Weights of a small GPT-style language model, trained from scratch on English Wikipedia.
Size: 10 layers, width 256, 4 heads of 64, MLP 1024 GELU, vocabulary 4096, 10.1M parameters.
Training: a variant of Muon for these matrices, 208M tokens, 6423 steps.
MLP neurons of a small language model. Each row is named by its layer, matrix (up: input weights; down: output weights) and neuron, and shows model dimensions 112-239. Each number is 128 + 24 x the weight over its row's rms, rounded and kept within 0 to 255.
Before each neuron's rows, "fires on" lists the tokens most often at its 100 highest values on Wikipedia text that the model never trained on. A number after a token or word is its count.

fires on: "For" 32, "for" 11, "ran" 10, "Camp" 9, "camp" 7, "nor" 6
L2.up673 [106 119 124 129 156 105 113 137 134 141 157 133 112 141 134 111 119 105  92 141 163 130 142 154 157  97 135 122 171 153  86  81 143 157 138 129  92 125  60 123 140 114 123 151 133 115 139  96 131 156 123 156 102 139 169 183 139 129 137 105 174  61 148 166 121 148 154  77 146  95 101 159 132 119 141 117 138 162  85 153 110 192 140 183 149 118  76 126 146  98  94 153 105 106 144 123 172 158 151 109 127 165 162 110 187  95 142 135 105  82 113 109 139 123 145 150 125 133 149 124 158 108 138  92  97 109 169 132]
L2.down673 [135 111 142 120 164 110 108  94 132 120 133 118 136  91  92 115 100 125  99 141 165 129 102 137 142 130 106 127 140 202  91 109 117 122 136 140 115 102  67 166 118  86  99 170 127 126 104  89 174 117 103 111  72 121 132 156 124 132 143 105 160 119 116 157 116 113 141 146 129 111 114 100 136  94 149 117 163 126 126 154  98 160 168 119 131 142 105  95 126 137 137 138 121 118 120 127 171 152 140 137 128 106 138 163 173 156 135 150 116 105 117 132 157 106 108 116 150 130 143 106 135  90 120 156 109 136 144 125]

fires on: "ac" 50, "dis" 10, "pol" 5, "Rac" 5, "x" 4, "acc" 4
L5.up913 [128 125  85  99 126 152 132 148  92 129 123  96 106 153  80 136 114 122 139 145 136 135 127 126 179 116 136 156 143 108 153 112 112  67 141 119 152 125 166 121 119 122 144 164 142 147 117 114 137  92 139 104 132 129  93 148 122 118 106 127 105  68 134 116 121 156 127 104 106 117 134 101 119 127 151 114 114 123 154 156 132 105 105 176 108 143 153 155 108 144 120 124 156 145 137 168 163 119 131 115 166 100 153 189 135 154 132 150 122 139 130 151 129  74 143 117 115  79 112 116 153 115 150 144 112 129 100 142]
L5.down913 [146 138 117 137  86 175  90 130 150 104 111 123 142 103 152 122 128 129 165 138 129 172 118 126  96 111 132 156 102 149 153 154 115 133 129 160 131 166 171 115  99 113 103 180  83 108 131 110 101 169  63 128 128 132 106 156 137 138  57 139 147 127 126 166 131 119 121 127 142 112 114 100 135  95 113 139 121 118 155 115 176 176 148 104 181 116 117 113 132 168 125 138 166 116 120 145 146 141 131 106 155 123 144 146 108 118 118  96 139 131 134 114 121  99 129 164  90 163 122 157 116 118 159 152 160  92 187 175]

fires on: "= " 12, "- " 11, "E" 10, "a " 8, "un " 5, "ya " 5
L2.up931 [ 83 216 110  77 104 122 128 105 146 119 101 145 119 130  95 144  92 106 142 158 141 129 121 136 100 110 154 103 139 135 155 139 123 107 107 157 155 126 126 102 132 151 121 155 166 103 114 136 112  81 107 113 132 108 164 108 118 121 154 123 116 178 148 107 143 124 155 150 115 131 109 140 153 160 181 133 158 120 136 119 106 139 137 118 132 135 161 117 122 141 109  83 160 138 119 115 100 142 117 112  64 159 173 116 131 166  63 172 124 138 109 109 121 106 171 116 142 115 114 115 139  93  97 130 138 155 155 103]
L2.down931 [190 109  97 118 124  98 116  90 119 150 161 154 150  81 115 150 133 127 165 130 168 161 109 171 176 114 119 135 153 163  92 129 100  99 128 106 179 179 119 109 113 125 155  90 127 109 114 115 122 120 112  99 105 143 102 180 148 137 123 133 142  89 149 105 100 137 160 135 125 146 112 124 114 113 128 149 138 121 151 100 125 120  88 131 164 127 115 111 137 118 147 129 146 106 104 142 151 120  79 139 151 116 103 150 126 117 147 111 137  74 100 164 128 135 147  99 129 157 160 196 129 147 129 161 108 103 146 132]

fires on: "gre" 16, "ver" 16, "Gre" 15, "^{" 15, "bro" 8, "Ar" 6
L3.up386 [159 173 145 134 161 115 131 131  93 156 123 145 163 143 114 151 128 118 153 141 120 120 125  76 169 135 155 127  82  88 190 119 129 104 129 130  91 107 140 119 166 111 138 134 121 131 158 138  89 121 123 124  72 120 142 115  91 114 108 125 144 179 125 127 145 159  79 106  96 162 154 129 157 115 153 121 128 147  98 127 111 141 131 133  88 135  80 147 139  96 112 138 149 177 134 187 150 147 116 120 136 124 117 162 151 116 135 159 118 101 124 149 121 111  91 133  95  97 129 120 132  50 163 137 119  99 161 144]
L3.down386 [112 100 186 130 171 130 124 171 118 146 115 154 139 165 116 102 132 148 125 131 120 124 114 115 161 178 141 115 101  98 154 127 179 137 111 132  61 112 134  97 122 128 134 140 102 110 143 125  79 143 162 111  96 118 154 107 132 112  65 127  91 149 132 144 105 141  63 118 117 162 131 150 137 150 138 133 127 121 155 167 108 139 139 165 128 107  92 164 130  94  94 144 101 142 161 141 168 168 128 122 184 138 109 136 120 104 111 136 148 115 117 151 106 127 136  96 109  88 139  97  95 114 148  73 131 123 182 156]

fires on: "| " 34, "and" 16, "p" 8, "o" 7, ": " 6
L5.up318 [161 126 127 161 143 172 127 124 108 117 173 125 103 157 176  96 151  93  75 130 150 110 159 104 170 154  86 132 150 169 112 156 151 128 171 125 126 113 129 112 100 144 138 167 135 157 106 129 125 118 137 124  92 173 136 134 104 149 104 183 111 151 131 149 133  82 137 154 142 115  91 129 115 151 115 101 108 114 148 113  67  75 174 117 143 104 122 117 109  78  92 126  98 125 155 160 136 145 132 123 138 166 124 134 112 100 153 117 142 116 136 148 146 126 127  96 125 132 111 140 127 110 136 153 165 104 123 103]
L5.down318 [135 136 143 127  93 136 175 102  83 118 123 138 130 102 124 191 192 134 134 135 117  96 133 111 122 103 100 129  95 161 127 156 114 109 131 160 108  90 188 101 120 102 139 116 130  98 162 129  87  95 123 122 146 105  83 173 143 128 108 139  94 112 124 168  93 199 140 146 128 136 122 133 150 121 115 101 141 113 138 122 144  96  88 115 115 153  96 142 150 137 124 116 137 144 128 109 146 119 119 121 106 163 108 119 117 151 158  68 124 130 146 115 102  91 115 125 101 143 140 114  96  91  96 165 101 141  94 123]

fires on: ":" 60, "$" 13, "dist" 5
L2.up388 [ 83 164 113 108 131 124 105 142 186 146 115  81 163 117 153 128  96  91 130 147 124 107 125 122  91 134 155 132 132 103  84 130 104 123 154 118 150 134 149 159 109 144 111 132 149 139 151 123 154  83 134 107  83 123 132 162 120 106 145 181 128  93 103 110  81 120 140 145 107 140 113 159 161 121 114 153 163 122 146 101 136 108 135 159 136 162  89 119 133 115 115 156 134 118 113 122 123 137 152 159 115 146 117 120 132 164 123  80 102 101 167 162 120 172 133 107 123 128 137  88 105 143 121 146 110  86 139  89]
L2.down388 [ 88 174  97 119 143  98 140 169 143 116 147 127 124 154 129 125  92 124  68 165 136 114 142 126 128 166 132 146 143 135  96 157 109 101 130 122 155 102 145 154 115 160 141 135 107 162 130 120 133  89 149 125 117 118 119 157 140 101 153 136 132 100 107 138  99 141 144 165 139 134 112 122 148 142 101 169 116 133 140  80 109  98  99 102  85 141 164  74  91 119 117 152 138 157 134 179 121 163 111 146 116 139 129 137 112 116 158 111 120 126 141 142 121 145 126 112  96 141 165  80  76 182 120 140 161 123 144  75]

fires on: "as " 23, "st" 11, "in " 9, "rem" 8, "app" 5
L5.up239 [139 143 127 153 150 137  97 163 188 150 137 143 137 164 146 132 116 105 140 155 156 135 107  79 110 134 146  84 146  86 113 125 107 166 128 184 109 139 114 114 141 157 120 114 131 133 115 127 139 133 116 141 125 130 102  98 127 101 133  95 164 119 133 165 128 160 159 122 143 138 120 112 143 137 173 172 154 140 122  97 100 118 132 121 137 107 125 135 153 140 102 140 126 134 189 133 128 128 144 132  95 140 149 135 127 135 127 128 109 163 139 150 105 146 134 131  93 106 133 121 150 128 111  70 145 100 123 139]
L5.down239 [122 126 138 110 137 133 158 132 103 131 100 123 112  86 132 123 128 174 137  90  95 115 146 116 116 126 160 134 134 116 171 131 141 146 178  62 117 135 146  98 129 133 167  87 128  90 131 118 141 115 143 167  90  99 110 128 174 122  82  85 167  96 111 105 134 161 153 129 139 106 143 142 122 130  98  78 136 131  89 157 109 100 164 119  79 116 133  79  74 104 128 161 107 129 137 149 127 131 105 119 159 104 129 140 132 138 112 138 143 113 129 144 141 124 128 135 137 133 140 157 140 166 125 184 117 119 100 143]

fires on: "| " 71, "; " 15, "2 " 4, ": " 4
L5.up506 [117 111 144 141 149 152 112 105 177 170  74 139  94 167 191 140  96  88  84 122 166 143 138 110 167 116  97 136 121  92  99 172 147 101 150 114 139 124 138 122 115 120 129 133 139 143 120  97  86 126 116  93 109 110 147 162 113 101 130 125 138  99 129 127 116 126  99 127  99  95 130 125 148 145 119 124  79 164  97 112 115 157 118  85 113 104 126 145 124 118  57 138  96 110 128 141 133 135  76 133  65 135 104 105 128 161 133 130 164 102 127 139 141 128 132 129 157 159  97 154 133 107 120 123 140 112 128 143]
L5.down506 [131 106 142  81 125 115 161 120 152 129 183 107 148 135 148 132 133 101 127 119 136 128  91 116 136 108  99 139  80 165  99 155  77 125 144  91 152  78  82 124 146 127 151 100 160 139 132  85  99 112 147 156 142 103 112 156 131 115  92  97  77 163 140 170  87 157 139  86 129 116  91 149 172 150 119 145 180 124 137 104 154 112 159 132  82 163 151 118 166 128 156  99 127 134 110 125 147 145 116 132 101 148 117 132 104 131 156 111 144 126 156 176 151  93 139 133 146 148 146  93 114  83 182 137 117 133 148 132]

fires on: "ing " 20, "in " 10, "end " 5, "making " 5, "ting " 5, "as " 5
L5.up68 [150 121 139 112 103  77 103  98 134 128 150 167 152 141 145 117 176 113  94 122 154 139 147 113 101 131 117 122 135 115 101 134 116 159 143 146 110 100  98 120 148 119 186 145 130 137 201  82 161 123 100 145 119 166 135  54  87  86 137 102 112  92 116 133 156 132 162 130 140 144 129 148  83 135 123 139 166 123 119 120 134 139  92 141 100 113 108 121 139 139 117 138 118 120 139 128 130 177 120 124  86 156 112 165 111 153  94 139  97 103 107 108 153 150 104 112 100 162 149  98 127 141  99 103 135 117 103 124]
L5.down68 [107 138 150  77 113 103 119 164 128 157 161 125  87 150 147 164 123 137 128 134 167  75 135 150 147 115 107 128  94  91 120 178  80 129 134 133  98 152  91 119 134 169 115 119 119  95 141 140  97 114 117  96 183 118 143 127 169 129 133 151 125 134 150  91 113 144 156 126 150 101 152 165  83 121 134 112  96 127 144 146 206 119 123 133 102 162 142 107 129 120 115 100 144 118 134 135 161 125 105 113 121 115 108 107 106  97 136 146 137 152 133 158  92 108 151 127 171 107 109 102 173 151 173 138 129 102 141 105]

fires on: "ide" 11, ":" 10, "×" 10, "atic" 9, "000" 6, "km" 5
L3.up604 [ 75  85 104 104 134 155 153 119 165 136 131  85 116  83 142 113 110 111  92 126 121 149 152 170 166  78 112 153 147 138 116 112 150 104 125 136 141 170 137 121 118 112 114 178 140 159 130 113 136  98 144 130 174 118 105 107 129 109 142 198 131 110 184 133 127 126 117 164 109 124 115 121 139 154 135 121 118 109 109 124 134  91 176  91 145 178 119 140 176  83 142 112 136 136 116 154 156 125 140 132 133 131 148 149 145 109 114  99 132 174 132  86 129  98 125 132 125 125  86 149 138 157 120 146 170 151 146 109]
L3.down604 [158 139 135 151 167 140  74 128 110  87 122 125 134 143 101 128 123 139 171 131 110 132  95  93  67 126 133 105 121  99 114  85 121 151 137 141 115  88 144 163 165 146  73  92 112 115 116 147 118 157 105 130  93 123 132 140 149 162 137  93 133 109 137 150 139 104 137 115 179 124  98 103 130 116 121 128 106 145 120 115 131 142 122 131 106 118 122 149 141 158  78 142 114 150 137 110  32 143 161 134 101 132 136 121 144 146 118 145 165  86 166 158 126 158 109 121 144 112 166 117 146 127 127 121 107 114 111 144]

fires on: ":" 20, "= " 17, ")" 12, "*" 12, "×" 10, ": " 6
L3.up198 [ 88  76 101 141 122 107 104 109 103 139 126 120 100 114 122 142 129 102 142 174 138 149 141 147 113 107 153 143 109  84 125  72 122  88 125 116 142 142 140 172 160 162 117 122 127 146 128 178 167 109 110 127 147 127 112 111 154 128 139 146 160  93 137 109 170 113 129 124 103 173 138 135 107 142 133 131 142 146  67 112 119 116  83 133 109 167 102 128 168  98 130 132  94 114 143 101 127 110  62 104 137 146 168 135 139 102 148 118 142 160 153 121 132  93 133  96  91 101  96  98 109 117 141 119 127 128  97 126]
L3.down198 [125 175 115 132 153 165 108 127 118 138 100 134 120  79 104  97 158 121 136 120 132 136  80 124 145  91 135 150 152 145 132 152 111 156 130 107  96  75  85 102  98 147 126 160 141 149 117 142 127 114 127 126  97 154 131 155 142 149 150 116 161 184 119  94 155 121 110 131 192  96  80 112 164 113 101 147 127 138 128 107 120 138 152 108 112 116 142 152 146 109 120 100 162 177 147 130  78 155 133 117 135 146 126 150 108 127 166 143 117  98 160 130 105 138 122 148 150  86 160 138 155 122 139 147 133 139 137 127]

fires on: "For" 41, "for" 23, "Gre" 12, "^{" 5, "Brid" 5
L3.up144 [142 100 128 116 113 122 122 149 155 132 139 146 140 106 127 122 168  87 142 151 164 123 119  93 127 107 134 107 144 110 115  99 146  87 110 133  87 146 127 109 103  95 129 135 120 133 111 141 146 139 169 143 110 111  81 173  45  82 148 139 147 147 143 154 118 134 131 124 111 119 156 108 136 148 128 134 153 118  89 146 126 183  75 147  86 116  57 113 135 121 108 177 122 169 136 134 145 141 126 104 211 128  94 164 148  94 136 134  95 149 138 109 145 135 138 118 139  95 136 141 127 106  97  97  94 125 179 146]
L3.down144 [171  82 128 170 139 143 139 125 141 154 101 152 150 114 122 141 146  99 116 155 152 103 165 165 132 135 114 162 111 139 135 105 157 137 138 197 133 101 109 165  86  85 118 159 118 144 123  90 135 134 122  90 143 101 110 120 102 154 118  86 162 146 141 152 134 132 110  85 118 142 138 139 128 123 124 160 157 125 123 134 109 109 116 117 137 159 106 172 128 112 123 132 127 126 147 146 133 108 135 139 146 107  95 120 143  96  99 153 105 155 141 135 145 143  95 129 132  96 182 119  98 120 101 142 171 124 148  98]